MLP neurons of a small language model. Each row is named by its layer, matrix (gate and up: input weights; down: output weights) and neuron, and shows model dimensions 160-255. Each number is 128 + 24 x the weight over its row's rms, rounded and kept within 0 to 255. A neuron's up and down rows have the sign that makes its largest values positive.
Before each neuron's rows, "fires on" lists the tokens most often at its 100 highest values on Wikipedia text that the model never trained on.

fires on: "- ", "′", "\n\n", "0 "
L4.gate299 [125 169 138 169 144 168 117 107 152 166 130 121 129 130 144 154 123  77 161 135 159  84 137 130 123 150 128  85 155 128 158 118 156 140  92 126 122 161  79 125 110  74  88 155 179 153 129 126 120 128 156 131 112 105  81 110 138 139 142 120 114 158 139 115 132 123 121 124 123 109 131 128 102 112 103 144 121 132 128 135 134 102 187  96 118 130 130 142 141 116 204 134  86 121 134  89]
L4.up299 [130  99 174 135 117 135 105 146 121 150 122 107 150 126  75 113  84 137 112 110 145 136 110 145 135 161 125 111 171 164  94 104 155 119 142 186 156 180  65 154  93 139 135 132 103 115  88 153 130 110 130 108 122 138 108 114 122 144  99  95 122 160  98 133 117  84 120 155 113 173 144 111 111 109 126 116 124 143 120 155 141 118 124 124 121 112 167 131  83 147  70 118 117  96 149  83]
L4.down299 [136 126 190 129 132 113 132 137 101 148 145 124 152 141 120 103  64 142 149 113 106 134 137 133 114 160 135 110 120 125 116 114 137 132 145 117 134 170 114 110 123 138 151 126 127  86 104 194 113 106 118 153 130 146 139 143 126  98 132 117 129 154 132 150 137 116 123 139  95 185 141 134 134 143 105 141 108 147 189 138 127 123  93 136 160 100 125 122 108 140  97  87 156 152 139 123]

fires on: "| ", "(", "- ", "\n\n"
L7.gate305 [164 162 127 154 133  60 131  86 178  96 118 102 102 155 138 117 136 127  74 165 108 137 135 133 108 124 159 121 121 131 141 142 164  89 151 133 159 154 137 146 148 137 150 119 128 132 155 109  98 155 160 118 112  87 190 160  95 138 127 137 128 115 148 158 154 153  66 153 143 152 143  68 170 132 144 132 109 131 110 161  89 130 160 118 158  89 137 136 131 145 123 106 151 110 155  88]
L7.up305 [140 138 188 120 116 130 136 168 168  99 131 117 129 113 135 139 119 123 128 129 154 128 123 137 126 132 150  85 158 155 139 149  97  80 143 137 131 124 139 142 117  82 104 163 110 129 185 132 103 109 154 128 115 134 116 146 117 152 167 131 164 146 180 138  87 104 130  90 111 120  94 191 129 118 135 100  81 165  96 141  94  72 144 111 117 146 119 158 147 156 111 149 140 119 120 131]
L7.down305 [101 147 123 112 162 147 180 189 119 101 128 149  82  88 133 111 111 113 125 144 118 166 103  99 154 123 137 130 116 136 124 127 135 130 122 120 138 130 147 126 127  64 113 140 117 108  89 157 141 111 130 179 162 145  97 140 107 143 103 132 140 124  81 100 133 108 130 148 164 154 126 135 147 107 115 143 102 140 143 116 113 131 130 109 132 162 123 128 152 131  94  91 141 167 127 152]

fires on: "a ", "A "
L8.gate574 [103 160 117 152 125 133  80 132  54 138 102 145 116 127 123 107 119 113 145 135  90 139 189 133 145 122 129 130 169 178 155 148 141 135 145 116 111 131 131 102 161 133 108 187  84 144 101 115 126 109 115 117 143  97 130 147 115 142 138 118 157 145 145 139 116 191 154 116 153 155 117 144 134 128 112 148 128 119 137 170 152 146 133 101 128 103 137 100 110 136 126  98 102 106 118 148]
L8.up574 [135 128 136 166 114 103 131 142 125 123 151 137 159  87 140 124 187 159 133 128 190 113 134 147 117  83 176 138 136 168 126  97 147  97 110 104 146 171 136 117 120 101 136 182 137 146 131  98 123 115  91 106 149 149 140 131 167 152 107 127 153 128  89 142 136 103 123  99 130 108 132 127 136 138 134 126 161  99 139 172  92 134  98 154 146 127 136 138 153 117  60 110 133 146 107 161]
L8.down574 [109 133 162  88 113 138 173  93 123 109 170  89  96 139 115 177 108 119 117 158 147 100 104 170 103 121 114  77 143 134 162 123 129 109 119 122 129 108 121 141 161 150 108 147 116 106  94 114 115 119 167 119 172 156 148 152 128  87  76 135 125 125 151 128 135 125 113 151 117 119 105 130 162  97 149 143 141 112 145 124 119 152 149 129 107  99 171 153  93 122 114 134 152 151  93 108]

fires on: "and ", "dis", ", "
L7.gate82 [125 124 126 101 118 138 104 112 105 154 124 129 100 130  89  98 109 148 147 117 150  71 144 108 108 117 160 148 100 146 128 118 143 128  88 131 103 132 134 146 163 118 123 200 143 171  84  89 152 104 134 106 121 100 160 165  83 129  98 119  88 120 150  93 115  97 141 153 122 126 129 155 109 119 135 146 105  88 155  85 150 143  96 158 129 161 143 136 125 181 123 138 124 105 124 160]
L7.up82 [133 162 147 174 137 140 123 144 126 174 126 127 102 159  98 144 170 139 140 129 156 131 102  93 138  95 134 149 121 156 138 140 125 122  72 123 129 122 117  98 163 106 161 161 119 137 117  71 184 131  90 152 125 113 167 129 156 102 154 135 125 109 156 119 136 108 132  94 164 176 153 103 168 105 124 175 102 162 157 107 155 120 101 150 126 108 113 135 158 125 106 116 122 136 109 119]
L7.down82 [161 135 121 109 130 124 124 128 146 125  86 164 118 144 121 121 131 141 134 153 108 113 120 109 150 124 118 107 133 142 111 134 159  92 166 164 161 129 108 135 116 122 144 118 108 132 140 154 116 133 119  79 146 148 147 145 155 102 130 157 151 137 168 103 160 152 121 118 158 122 150 133 108 109 126 105 128 142 101  92 147 130 106 131 127 111  97 126 101  88 138 121 150 149 112 126]

fires on: "=", "-", ", "
L5.gate536 [122 121 105 192 109 109 152 119 123 128 122 111 100 145 139 149 104 105 121  99 119  92 109  93 174 117 126  80  96 165 162 126 174 122 160 126 153 139 130 159 168 143 137 133 150 165 134 141 103 160 121 117 136 147 131 104 129 133 130 185  98 145 161 129  96 112 128 116 146 147  56 167 149 126 109 151 127 136 134 123 140 107 104 146 143 100 152 126 104 112 118 126  91 123 149  82]
L5.up536 [165 129 134 109 128 126 176 112 110 115  79 107  88 108  94 133 131 133 163 135 128 115 144  91 140 113 129 152  99 143 100 140 147 164  71 112 132 120  90 147 118 124 201 150 126  89 137 125 129 110 162 156 163  89 130 123 130 143 127 122 150 133 148 105 102 104  99 159 151  89 153 100  93 147 115 160 126  93 103 137 140  86 125 125 135 108 154 112 106 124 141 116 156 139 110 120]
L5.down536 [ 89 116 115 154 174 136  93 151 121 151 107 131  79 129 176 137 120 130 102 142 148 166 106 109 112 101 142  91 119 148 125 139 133 119 171 103 110 110 137 116 147 120  98 125 109 143 126  93 124 157 113 120 109 108 136  83 165  74 173 159 130 139 167 142 116 102 127 163 138 134 128 166 146 155 118 100 114 122 137 142  97 120  78 125 113  81 139 131 117  83 117 147  84 136 150  86]

fires on: "under ", "% ", "u", "\n\n", "(", "or "
L7.gate554 [153 137 128 164 129 111 182  74 151 120 121 177 171  94 134 122 100 148 114 124 153 146 134 151 128 110 117 108 175 108 157 106 104 156 135 123 106 119 121 176 100 118  96 134 104 135 125 117 123 128 120 111 148 106 159 146 120 109 130 151 118 141 119 139 114 139 128 148 176 100 176 134 143  77 157 116 139 134 169 117 100 127 149 142 160 136 134 104 144 123 144 177 154 162 144 112]
L7.up554 [139  99 125 135 148 146 112 130 145 124 135  95 155 107 152  90 174 110 103 129 125 114 142 213 129 126 109 133 118  75 137 109  51 145 141 170 124 135 138 148 127 148 106 147 150 116 135  73  84 128 126 127 126 139  89 147 115 110 149 156 127 130 107  99 109 114 124 151 125 110  95 175 154 100 107 127 141 159 110 119 132 126 159 135 176 138 131 144 109 174 140 103 151 100 122 117]
L7.down554 [137 103 130 170 129 153 142 109 119  93 117 158 147 109 113 100 146 100 105 142 155 136 147 130 134 128 101 123 145 132 110 120 118 118 134 138 147 123 131 158 104 132 128 153 120 109 161  52 136 129 163  99 184 115 116  98 124 137  94 176 114 131 153 116 150 115 136 126 179 135 167 134 165 135 137 103 125 120 149 136 132 169 149 130 152 140 133 139 129 102 112 129 122 145 135 120]

fires on: "and ", "land", "released ", "of ", "or "
L4.gate221 [ 98 148 120 176 111 151 165 104 103 132 139 132 115 160 124 116 147 114 127 124 148  80 169 131 119 132 114 103 149 151 154 149 110 126 159 126 140 110 101 109 125 134 123 107 123 165 107  95  92 146 137 102 107 133  88 110 113 114 109 217 123 114 124 145 121 133 134 130 125 113 109 140 130 142 146 114 133  93 119 135 128 194 116 170 167  91 130 105 151 159 101 117 114 107 112 105]
L4.up221 [134 179  84 145  76 138 136 167 132 147  91 114 108 142 126 147 115 126 121 147 150 115  93 116 156 125 156 123 122 146 135 124 100 111  95 101 131  78 135  92 156  83 103 131  73 115 153 128 133 138 114 106 126 131 102 157 118 154 126 103 133  98 152 120 105 158 163 201 158 150 124 177 106 126  70 161 107 138 143 107 159 150 115 144 145 118 133 126 127 132 110 102 120 119 131 101]
L4.down221 [184 137 126 153  95 137  66 136 116 119  94 152 136 163 134 134 116 136 116 110 142 107  79  88 143 120 159 127 122 135 112  86 144 121 137 111 139 109 143 137 138  80 100 133 128 138 144 164 166 109 149  70 120  88  95 134 120 121  98  96 102 113 111  83 141 122 140 113 108 145 146 155 140  96 113 151 110 134 125 111 136 128 136 155 150 156 137 145 113  95  75 107 183 139 101 156]

fires on: "ep", "om", "00", "on", "or", "ov"
L5.gate25 [ 80 140 102 117 147 143 105 158 125 109 128 177 133 162 122 164 129 110 124  61 132 122 139 142 114 151 143 101 164 145  95 132 128 121 148 161 102 128 148 117 106 112 154 134 170 124 165 153 109 102 129 139 158 113 134 116 119 120  93  94 161 139 153  97 107 139  80 124 127 121 147 105 119  68 128 125 113 124 141 119  97 146  98 148 111 132  86 109 150 122 129 135 152 121 114 106]
L5.up25 [119 102 158 171 111 128 159 161 102 147 133 173 181 154 124 164 132 136  87 125 143 159 115 148 159 149 117 105 124 127 151 182  99 137  94 146 122 119 108 158 137 153 118 122 148  90 103 101 112 113 135 157 158 124 121 150 150 127 137 134 169 139 121 122 105 105 116 158 131 103 166 158 152 120 170 145 181 109 142 141 151 106 119 140 156  93  98 114 121 118  85 148 136 156 108  95]
L5.down25 [161 108 119 100 143  90 139 161 181 128 127 135 123 136  95 126 156 103 167 110 131  95 102 111 116 141 105 136  83 152 107 122  88  81 147 175  74 104 174 159 150 148 163 140  95 144 141 161 124 104 153 139  97 106 115 129 104 140 140  99 130 122 173 134  95 137 148 154 144 159 151 162  98  84 139  92 104 123 136 169 120 127 124 153 123  99 132 149 150 172 150 117 136 136 126 153]

fires on: ", ", "and ", "en", ": ", "re", "Total"
L7.gate620 [103 148 125 134 135  95 174 149 109  75 106 155 131 128 138 152 130 144 137 120 148 119 119  93 125 112 104 135 136 152  89 146 108 130 149 107 156  91  94 130 129 148 116 167 144 127 139 125 100 153 135 149 178 170 119 138 125 117 167 118 128 117 170 115  90 168 161  83 151 167  88 133 148  89 148 111 137  86 130 106 150 140 140 142 126 126 154 123 119 137 133 142 114 134 147 147]
L7.up620 [117 147 147 112 141 122 138  99 115 129 137 119 122 158 139 158 129 153 108 164  97 113 162  87 128 137 130 121 147 136 128 153 136 126 120 156 150  94 135 122 144 118 156 117  98 145 104 134 145 132 121 132  92 106 132 128 151 136 146  96  91  90 147 105 113 100 117  82 156 105 173 128 143 195 193 111 120 121 101 156 138  89 146 117 137 123 107  78 100 124 115 114 115 131 159 121]
L7.down620 [115 134 149 122 122 143 152 125 120 146  87 152 127 149 133 132 129 106 124 163 148 106 110 146  85  94 133 112 154 107  78 134 133 160 118 112 101 113 129 120 155 132  95 133 113 107 156 103 116 145 122 129 144  89  94 136 106 126 109 114 141 174 133 154 112 123 111 117 136 118  96 150 104 165  76 168 110 158 129 130  86 144 135 117 119 140 103 141 101 132  81 130 131  76 118 182]

fires on: "'", "a ", "s ", "í", "un"
L5.gate173 [112 138 142 106 109 132 146 151 105 143 150 132 144 138 117  92 140 100 127 153 124 126 104  84 119 114 130 109 162 138 184 152 130  96 105 141 129 157 124 136  95 133 116  92 101 161 143 126 112 157 117 145 135 163  64 150 149 155 127 122 126 158 128 114 130 139  85 122 178  79 185 169 164 122 100 125 151  93 127 157 148  88  70 130 129 106 152 120 100 136 110 123 144 150 118 139]
L5.up173 [113  97 110 136 117 138 171 142 126  82  76 187 165 179 133  96 110 107 116 108 155 139 124 140 132  58 119 102 152 121 139 110  96 133 120 106 166 159 152 159 161 171 144 131 141 121 139 126 115 146 138 103 151 115 152 143 116 133 146 128 121  83  98 134  92 159 148 118 108 100 141 141  98 131 125 137 140 175 173 128 118 135  87 151 119 120 160 107 166 117 119 100 122 151 144 130]
L5.down173 [106 127 143  99 143 100 157 166 151 118 120 131 108 127 104 131 106  93 101 122 130 124 139 141  93  93 139 127 171  98 179 122 121 172 110 103 150 156 188 103 138 145 110 159 135 141 125 131 109 121 102 125 110 101 153 127 111  86 136 104 137 181  97  90 100 119 139 148 134 114 116 162 122 104 162 118 165 150 156 121 125 117 143 145 101 120 148 129 109 127 122 108 135 128 117  76]

fires on: "| ", "o"
L5.gate478 [174 147 128 128 116 167 146 100 101 114 102 100 153 147 143 158 109 154  99 129 151 141 120 118 168 133 107  80 154 130 159 133 167 104 120  79  89 119 163 141 165 110 107 115 135 114 133 133 121 130 161  86 104 106 170 159  96 127 155 144  86 134 113 117 141  82 152 115 156 114 110 126 108 152 154  85 119 104 102 155 139  92  86 134 114  91  89 114 138 140 108 105 167 126 148 105]
L5.up478 [149  96 138 130 133 167 118 135 161 138 150 114 111 115 187 102 196 128 134 198 128 135 148 131 107  79 124 111 136  86 136 111 153 144  90  90 185  76 155  81 121  77 109 148 128 107 128 157 131 112 154 129 139 136  98 102 144 131 149 142 116 145 128 148 164 132 138 121 151 131 115 160 129 117 107 156  98 154  65 135 125 104 130 141 117 128 167  94 132 133 150 140 129 100 128 107]
L5.down478 [118 136 124 118 116 142 141 159 158  87 121 174 137 109 136 123 112 101 135 148  79 106 196  98 129  99 175 133  89 102  64 106 123 101 103 118 158 127  81 108 101 133 134 151 140 120 160 137  89 123 136 146 148 138 105 147 120 101 103 130 119 115 107 143 155 102 155 120 123 164 156 173 181 107 126 151 123 155 107 151 125 148 143 110 134 120 109 121 141 125 129  88 130 164 138 121]

fires on: "."
L7.gate43 [134 117 128 147 101 130 120 132 132 104  79 123 141 160 117 166 113  93 132 106 156 138  88 191 155 102  94  98 172  83 137 138 141  92 144 167 131 100 179 128 183 114 155 147 160 129 126 148 119 139 139 116 107 120 138 136 152  83 126  96  90 113 112 124 155 137 132 144 131 131 159  95  98 170 137  88  96 120  99 101 143 152 114 129 125 116 124 131 149 159 118 105 131 103 116 106]
L7.up43 [113  64 134 177 131 153 123  97 109 109 155 137 123 144 128 115 100 135 134 152 122 128 170 126 100  96 150 126 104 138 120 121 115  98 178 107 158 133 101 132 154 123  95  99 128 123 136 145 160 103 109 117 127  74 127 103 156 115 138  95 105 117 164 148 113 138 162 148  92 144 130 117 101 104 137 125 135 124 144 110 127  97 136  86 118 153 109 126 140 150 140 137 159 137 111 158]
L7.down43 [147  88 156 154 163 112 148 114 159 119 126 133 111 150 130 160  93 131 123 143 152 105 138 189 114 174 180 118 137 124 155  86  94  87 110 130 134 140 147 139 129 149 141 121 142 104 125 112 121 136  89 123  73 108 105 112 176 115 143  99 128 153 142  93 121 113 196 122  80 149 151 139 149  80 154 164 110 131 145  74 157  95 130 115 109  96 164  95 137 146 101 142 157 111 203 116]

fires on: "s ", "| ", "of ", ": ", "' ", "\n\n"
L5.gate4 [ 99 115 173  85 138 113 144 107 138 140 119  90 120 132 134  66 140 105 128 131 104 100 134 145 144  88 123 144 157 130 124 141 119  79 113 119 122 100 100 142 142  83 115 137 153 109 139 120 102 122 120 122  83 132 137  99 152 172 128 135 123 146 154  80 128 135  88 140 106 140 130 145 130 121 140  91 117 144 118 107 108 123 142 122 112 120 147 100 125 180 156 112 146 100 111 138]
L5.up4 [136 133 132 123 125  76 136  92 119 127 127 105 136 122 120 118 124 134 141 117 141 101 107 158 110 144 116 122 116 127 139 136 125 151 147 106 156 111 122 145  93 154 107 127 150 139 193 106 131 174 136 121 148 153 145 150  96 190  63 139 140 110 149 143 127 107  97 128 144 102 140 111 107 124  80 119 134 123 102 125  98  89 130 130 113 132 106 154 158 134 138 125 178 132 123 130]
L5.down4 [110 117 179  80 113 124 183 128 123 156 108 120 112 136 130 135 128 109 148 149 129 147 137 132 106 100 103 104 102 153 153 112 115 122 147 130 121 148 148 184  89  85 147 135 116 131 154 137 122 132 124 125 132 136 101 126 127 110 151 111 157 131  98 140 106 143 152 115 143 138 101 171 103 166 124 150 166  67  66 144 161 126 165 129  98 138 120 172  89 134 175 131 136 141 153 125]

fires on: "of ", "for ", ". ", "s", "ing "
L5.gate98 [127 143 191 158 146 145 133  79  97 144 108 200 164 153 140 118  94 109 165 152 127 129 170 130 128  57 129 143 109  82 159 147 115 142 153 146  87 176  92 137 122 115 149 131 134 154 136 127 125 117 142 144 110 151 123 167  98 164 108 121 127  98 163  97 114  88 105 101 143  92  91 150  70 125  96 124 145 135 129 121 116 151 172 107 130 129 143 127 147 103 135  94 114 142 179 146]
L5.up98 [134 152 114 153 176 130 124 125 128 162 101 160 150 137 124 130 153 132 112 155  78  80 142  96 152  99 139  88 129 163 149 123 132  90 145 133 131 162 157 104 147 169 175 121 129 111  94 129 108 115 141 120 112 125 134 181  98  96 127 115 131 133 125 111 118 134 117 134 147 151 148 117  85 179 156 115 127 140  96 159 157 151 157 124 126 137 117 146 110 127 105 138 129 115 111 149]
L5.down98 [120  94 136 126 111 112 132 121 111 122 128 164 168 107 121 124 174 119 146 141 145  96 128 149 131 143 140  79 160 176 170 132 102 106 142 126 135 109 157  94 164 120 140 134 119 124 111 121  90 105 149  88  88 110 155  83 160 136 122 146  92 150 108 137 136 115  88 159 163 183 183 136  87 144 158 146 115 135 104 148 145 108 134 132 159 152 129 155  99 134 117 151 128 128 145 154]

fires on: ": ", "("
L5.gate635 [125 136 140 140 138 110 104 126 109 146  84 138 167 140 129 110 117  87 136 131 131 145 113 124 133  88 171 156 106 155 146 110 107 115 140 138 145 139 177 182 114 149  83 173 129 110 109  98 137 153 120 122 161 134 146 105  99 156 114 109 149 125 176 102 115 124  96  99  91 157 150 101  67 114  89 115 115 172 113  95 140 106  93 137 128 153 154 114 123 130 113 114 109 122  86 104]
L5.up635 [169 109 135 127 103  89 130 125 125 142 137 104 138 105 147  98 151  90 105 156 140 135 155 124 145 125 134 124 125 123 131 101 154 111 120 121 118  91  95 173 119 100 155 117 126 113 146 136 142 163 145 112 151  79 169 104 161 119 106 137 119 122 110 140 147 128 106 191 135 145 122 121 165 110 126 152 123 109 124 119 140 113 100 150 128 114 128 164 138 107 137 152 161 105 138 124]
L5.down635 [120 162 137 114 112 111 114 146 103 126 102 131 117 130 132 102 151  91 166 168 116 136 121 149  87 114 150  73 120 120 135 112  85 131  85 120 130 102 136 125  91 127 105 130 138 140 114 128 133 135 118 114 133 131 130 121  83 130 135 144 141 155  88 123 165 146 133 174  81 145 124 151  91 122 103 126 159 126 107 129 154 137 100  99  90  90 123 164 100 141 148 130 132 130 114 172]

fires on: "-", "k", "sh", "es", "ers", "g"
L5.gate657 [118 171 112 119 115 135 133 105 111 108  85 126 143 127 140 131 163  55 150 135 130 114 146  93 140 107 136 128  96 124 141 143 150 112 126 127 116 167 115 129 108  86 137  84 170 189 166 137 103 115 143 134 112 147 101 120 133 141 107 115 134 123 162 124 117 125 148 125 163 128 167 158 141 134 109 136  97 133 121 103 119 118 132 108 131 129 100 111  92 102  99 156 139  92 123 136]
L5.up657 [100 158 119 125 126  94 113 159 110 134  76 150 107 112 121 141  78 133 157 136 116 140 114  89 121 168 117 125 128  99 135 127 111 123 121  88 107 109  90 114  93 140 129 134 135 134 151 155 130  86 146 155 123 131  85 120 192 150 126 141 101 106 111  80 121 131 135 131 143 137 155 121 141 150 131 133 166 125 155 131 147 141 129 127 107 121 145 112 119 139 123 134 113 130 149 138]
L5.down657 [101 147 121 156 118 121  94 108  73  91 109 167 128 104 123 137 112 132 159 169 135 161 123 120 122 137 122 115  93 154 162 111 125 122 147 138  97 100 120 167 130 116 104 102 127  77 111 114 163 147 160 120 131 155  94  94 142 176 122 109  97  84 126 109  87 150 110  98 131 121 159 126 153 154 148  95 111 160 141 151 120 143 107 154 111  90 132 121 138 130 100 165 108 107 147 133]

fires on: "s ", ", ", "and ", "years ", "au"
L4.gate445 [111  99 131  97 136 115 152 102 134  68 118 118 150 146 154 142 118 141 153 152 124 142  99 132 106 116 122 118 128  98 109  86 116 104 140 152 121 106 195 134 141 121 127 149 116 120 126 128 165 107 132 149 167 152 121 134 118 108 142 122 134 128 170 133 149 140 139 130  72 115 118 113 100 133 108 131 121 112 144 117 185 123 138 128 171 144 110 126 117 187 141 161 127  97 132 130]
L4.up445 [164 126 123 106 119 122  96 110 141 166 102  97  91 138 129 174 122 163 164  91 128  69 109 115 147 101 156  98 126 125 126 123 127 159 117 146 114 134 153 150 191 136  88 134 122 119  95 140 115 138 112 147 130 167 159 133 133 122 148 122  86  92 127 147 140 124  92 139 146 134 128 135 130 146  90 152 138 119 156  60 165 133 115 124 107 172  97 148 130 126 126 122 169 100 142 133]
L4.down445 [134  90 112 138 117 117 125 146 178 138  97 140 143 141 134 107 142 158 139 116 123 112  86 119 148 114 165 162 143  91  99 111  99 119 103 108  50  92 158 125 132 189 118 149 138 116 125 143 128 125 100  97 106 150 126 135 123 116 116 148 135 132 148 137 126 136 122 138 104 132 130 170 128 132 104 166 145 130 142 117 108 153  95 116 136 116 112 122 136 120 120 122 163  95 117 174]

fires on: "'", "4", ".", "3", ": ", "2"
L4.gate469 [105 179 144 162 128 141  88 146 134 149 121 125 126 138 173 164 127 112 114 111 137  84  92 118 129 111  92 163  99 167 112 131 144 164 153 129 158 117 168  95 138 146  71 131 150 112 119 124 112 113 121 132 118 134 105 123 153 114 127 122 138  95  94 128 106 151  71 143 123  97 120 116 104 109 156 111 104 186 101 102  95 123 127 121 132 128 121 120 164 139 165 159 134 121 139 131]
L4.up469 [114 122 111 101 125 145 102  83 120 104 173 140 109 157  84 151 131 119 162 171 163 104 154 129 126 150  79 139 113 122 151 117 136 106 158 138 133 169 124 135 156 132 143 122 107 130 132 121 148 154 114 128 135 115 111  88 143 138 123 108 125 134 121  98 114 115 118  84 122 100 127  90 155 161 123 143 102 126 122 118 160 109 113  84 114 177 100  85 139 104 132 174 143 129 127 137]
L4.down469 [133 149 124 116 137 132 109 167 152 106 100  80 127  72 116 135 121 157 100 104 139  95 120 120 134 172 143 131 110 165 117 149 158 123 137  95 159 135 186 110 121 127 115 148 144  79 122 149 100 140  98 155 115 119 141 123 150 145 143 138 107 109 141 152 115 114 111 154 118  94 107 162 149 106 171 119 144 149 134  85 137 123 148 103 124 115 140 181 112 141 111 136 151 142 175 120]

fires on: "-", "inn", "l", "–", "East ", "| "
L7.gate228 [162 118  89 128 125 107 115 105 120 148 112 151  96 135 132 154  94 160 141  96 107 163 137 120 123 185 102 116 105 138 171 169 165 164 159 140 159 144 124 155 119  94  52 146 133 141 112 122 131 130 134 133 128 131 148 133 134 125 149 155  73 159 113 104 105 127 136 144 118 176 112  49  99  96 117 129 120 131 143 134 125 114 151 111 134 113  99  97 131 119 115 137 125 150 120 113]
L7.up228 [149 102 134  95 113 115 122 202 133 118 106 115 101 174 128 143 150 138 138  74 133 119 127  86 139 112 156 125  86 149 147 138 145 128  98 142 142 108 140  93 123  94 157 121 114 118 143 142 137 107 139 119 138 138 127 167 111 143 152 115 141 138 139 153 131 147 157 215 145  92 135 110  87 162 107 127 141 126  87 101 152 113 128 113 109 160 168  79  78 151 132 141 131 105 135  81]
L7.down228 [ 99 119 104 141 122 142 126 152 146 140 127 138 115 158 150  85 121  96 103  89 188 136 117 153 158 132 193 126 117 129 128  78  97 154 127 114  79 115 126 105 129 146 155 145 121 111 103  89 109 134 146  87 124 162 134 127 141 142 123 123 133 126 155 157 169 168 109 153 142 137 152 103  94 130 134 124 130 114 122 130 142 127 114 128 102 103 101 116  73 117 109 146 103 110 162 136]

fires on: "for ", "by ", "of ", "in ", "with "
L5.gate148 [117 144 145 163 141 169 138 111  94 127 139 145 159 146  96 130 126 138 132 155 119 123  80 160 169 128 113 140 113 112 113 142 143 113 122 152 151 154 135 124 116 169 114 140 127  96 105 108  99 119 142 134 135  94 102 142 114 133 143 135  85  91 131 163 128 180 142 151 177 159 125 122 123 103 122 145 143 133 162  93 151 129 147 133 113 131 137 115 107 136  81 161 137 148 117 174]
L5.up148 [124 126 122 124  96 148 122  49 114 124  67  87 144 154 183 102 147 113 153 137 119 131 186 110 138 113 143 118 147 145 102 119 156 105 125 165 104  92 131 168 115 147 154 116 118 103 126 132 106 142 125  99 172 158  99 145  97 157 130 192 101 149 126 106 122 174 144 160 109 127  82 130 132 150 108 140 138 135 133 112 124 128 113  98 138 111 123 143 118 131 110 137 133 167 157 169]
L5.down148 [136 131  87 157 180 137 130 151 136 130 145 161 130  96 131 128 105 151  84 142 158  95  94 126 110 152 126  99 150 117 145 136 135 143 148 133 127 153 183 127 142 132 129  94 130 122 154 108 113 170 136 148  98 125 151  94 150 154 124 146 114 123 130 128  97  97  90 128 107 133 153 144 109 153 127 120 122 103 171 116 132 111 149 148 146 171 125 144 128 120 128 101 104 139 109 145]

fires on: "during ", "During ", "| ", "team ", "\n  ", "e"
L2.gate381 [ 59 141 163 143 181 113  98 159 116 131 135 129  67 139  88 107 109 127  76 132  80 106 113  79 105 131 122 146  97  90 140 160 122 146 187 130 128 103 153 119 133  97 105 125 106 143 147 130  94 139 150 119 119 143 135 153 186 109 125 141 159 144  95  98 139  84 144 139  97 120 130 134 154 133 130 142 113 133 127 114 117 132 209 138 117 124 135 140 153 151 188 108 152  99  99 112]
L2.up381 [127 104 129 117 161 157 156 138 134 133 138 132 184 131 153 161 147 164 116 159 104  72 145 107  90 159 132  90 112 160 141 126 108 132 127 118 163 163 199 117 106 134  71 152 124 104  87 100 129 160 103 127 106 135 148  98 151 144 161 110 128 126 149 115 130 138 109 129 146 137 153 110 137 141 109 155 145  70 143 139 103 169 139 154 116 101 119 105 149 102 104 105 127 153 105 114]
L2.down381 [ 81 123 110 167 144 164 107 164 107 156 112 142 131 121 132 112 134 180 142 158 119 125 108  65 100 127 135 133 127 164 126 117 136  96 152 110 146 151 190 114 144 158 113 108 138 156 106 105 140 168  95 144 118 125 146 112 154 170 109 146 136 117 117  84 158 124 110  94 145  89 128  98 142 131 118 133 150  93 138 138 107 174 162 149 102 106 104 137 155 100 125 139 126 136 136 119]

fires on: "a", "a ", "og", "ate", "s ", "um"
L4.gate436 [110 121  80 138 158 168 117 136 153 109 157 130 125 145 118 113 107 131  90 124 105 107 123 112 145 158 146 129 136 131 137 167 154  80 131 145 159 133 118 121 176 175 123 113 110  98 129 127  95 118 108 100 126 151  98 144 156 129 115 143 150 144 131 166 132 140 133  99 157 111 123 127 111 167 163  73 150 118 134  81 151 129 119 138 102 103 163 112 111 144 119 136 103  88 120 116]
L4.up436 [131  90 147 129 130 142 153 154 146 131 134 177 140 154 139  77  91 108 137  98 130 102 157 168 106 101 133 117 108 103 127 137 140 112 121 145 149 115 156 166 116 136 112  99 124 141 118 127 131 130 144 182 135 118 113 101 133 119 173 142 117 153 108 116  99 107  97 144 141 123 162 121 154 123 177  92 127 103 114 133 148 138 112 105 153 124 143 134 112 173 133 106 122 144 132 106]
L4.down436 [123 149  81 142 137 119  85 189 148 120 133 107 112  97  71 171 115 135 103 110 106  96 120  93 122 104 161 114 135 166 164 102 150 138 163 119 163 105  92 104 160 141 134 120 113 137 162 105 130 113 118 101 108 168 175 139 108 113 105 144 147 133 139 130 122 119 153  95  80 145 137 130 125 128  98 160 122 174 134 112 155 144 124 143 119 134 123 125 103 105 124 127 132  98 108 114]